MLP neurons of a small language model. Each row is named by its layer, matrix (down: output weights) and neuron, and shows model dimensions 0-127. Each number is 128 + 32 x the weight over its row's rms, rounded and kept within 0 to 255. Numbers have three digits each.
Before each neuron's rows, "raises" lists the tokens whose logits its output raises most directly, leaving later layers aside.

raises: " edition", " issue", " volume", " CD", " collected"
L12.down89:138112098139133160137138137114095096124096177113164152103086173197087134136183113170126147118142156101181134116154141121117082130147136132100120119095183122109093113156132122087168110165216123132104134098083133150085185115089120169156095126115089126107138126100129106078065157072064138140128111113095098143153153192174073094147114155145125155139127144119185151140113134113122100110087

raises: "ir", "y", "ies", " Great", " low"
L13.down1085:095151125087081150119127198083112098150128095126140107125125127185207134121096098165155176086113101157101200136076133141112153159182119196186151104128152084124116138151134094102130134070091157168078156120169109120157161148176100162098155173124152079081119087149099136124209102212165123166130123114124122101075196065130083099161186090175132131129162116061174168127157122134162102181152

raises: " Quebec", "ém", "è", " Pierre", " É"
L12.down1110:114100063184138129115122131095107125147147142118134117124088163078083138110115149159108123196152106137175038149167089134122126117146179188130116163097156066145147097132139183114161113032106089194122166193098086062100114111120139101127120119159152151088130172082180147152094166123109105186110127136078116164102137119133143135121096136138146127097129147140131101130173084146130137115172

raises: "ral", "tain", "ve", "tes", "ra"
L12.down1261:071145144138083131108133191136157108158145129078050152142133088170162205100137154121125088189090166112115095139125090138122111100149176156139121154078128134177089134133122157105081131145084112121154134170134100163111094151110084086150109131096158142169130093127116093174125146101124138165106156152209142155141089140063185116150136131125110133118125168096161179091088065122108071138140

raises: " You", " me", " my", " us", " I"
L12.down173:120125125161159150098150147168178083115131104130130113129149142112097109078150130133144180126110075096102154113108167110144109116104116227141103132136102128166161113133130130115185106138105105108086114105122066168095118096113162027151151173091113113160072183118079120162131110165161160186103153139224119133141145140191156151128162103119136126081111149172085149114110194101113092130108

raises: " of", "'", "’", "hood", "fare"
L12.down319:096120060098135124143089073147110076126136138134129089149158119129112136153141134154142143159072078088124140152145184063151153113097128066120124131183104121168140155202175074132049111177200181156105116147095125143099102191124147067046099148123102160172130147041111094191123135123080149164149153118120182112222126120100081064101138166052095159128200164145120094080122159096094165135074

raises: "est", "vers", "cc", " way", "ver"
L12.down573:130120117138120152151135130136174167134145111117095102128144092108116154164159155069107154102106094126113217167084160147186156093167134173147123077132139153148128130097120108179110109139080162155138124147211151132180110180076130074136163147115161056149092064083191101111165152172137084089127160107123180147123149209120129136224168129183083075044143118122127115174130082081130096132096

raises: " create", " build", " operate", " follow", " give"
L6.down426:087087128118140144122206144109144133128129060155141099099173113170155105139134141098116097133124119123101112065137138121137113149165118127069128082113160199099118098202152084098106153149163133115062114153104119138124125072068125158102115158140146185126095137093124054071133122137146146065098113150117116142112097145122173101118138182081088134122117118098117115105096189158131071127192

raises: "t", "ts", "pp", "m", "mi"
L12.down1214:161097099111134170132180159140103100076151146093166129122083093128130121125101133144179130153116187177097204127123139135145073204093106170090140154095095158167072145092131096099101096115161147110108167123085175131164156161176161131099102138120123135159172100146084047088054191053104086062095150120135157107151173135199202147139133162117124038122174122154086103133138115191127124095150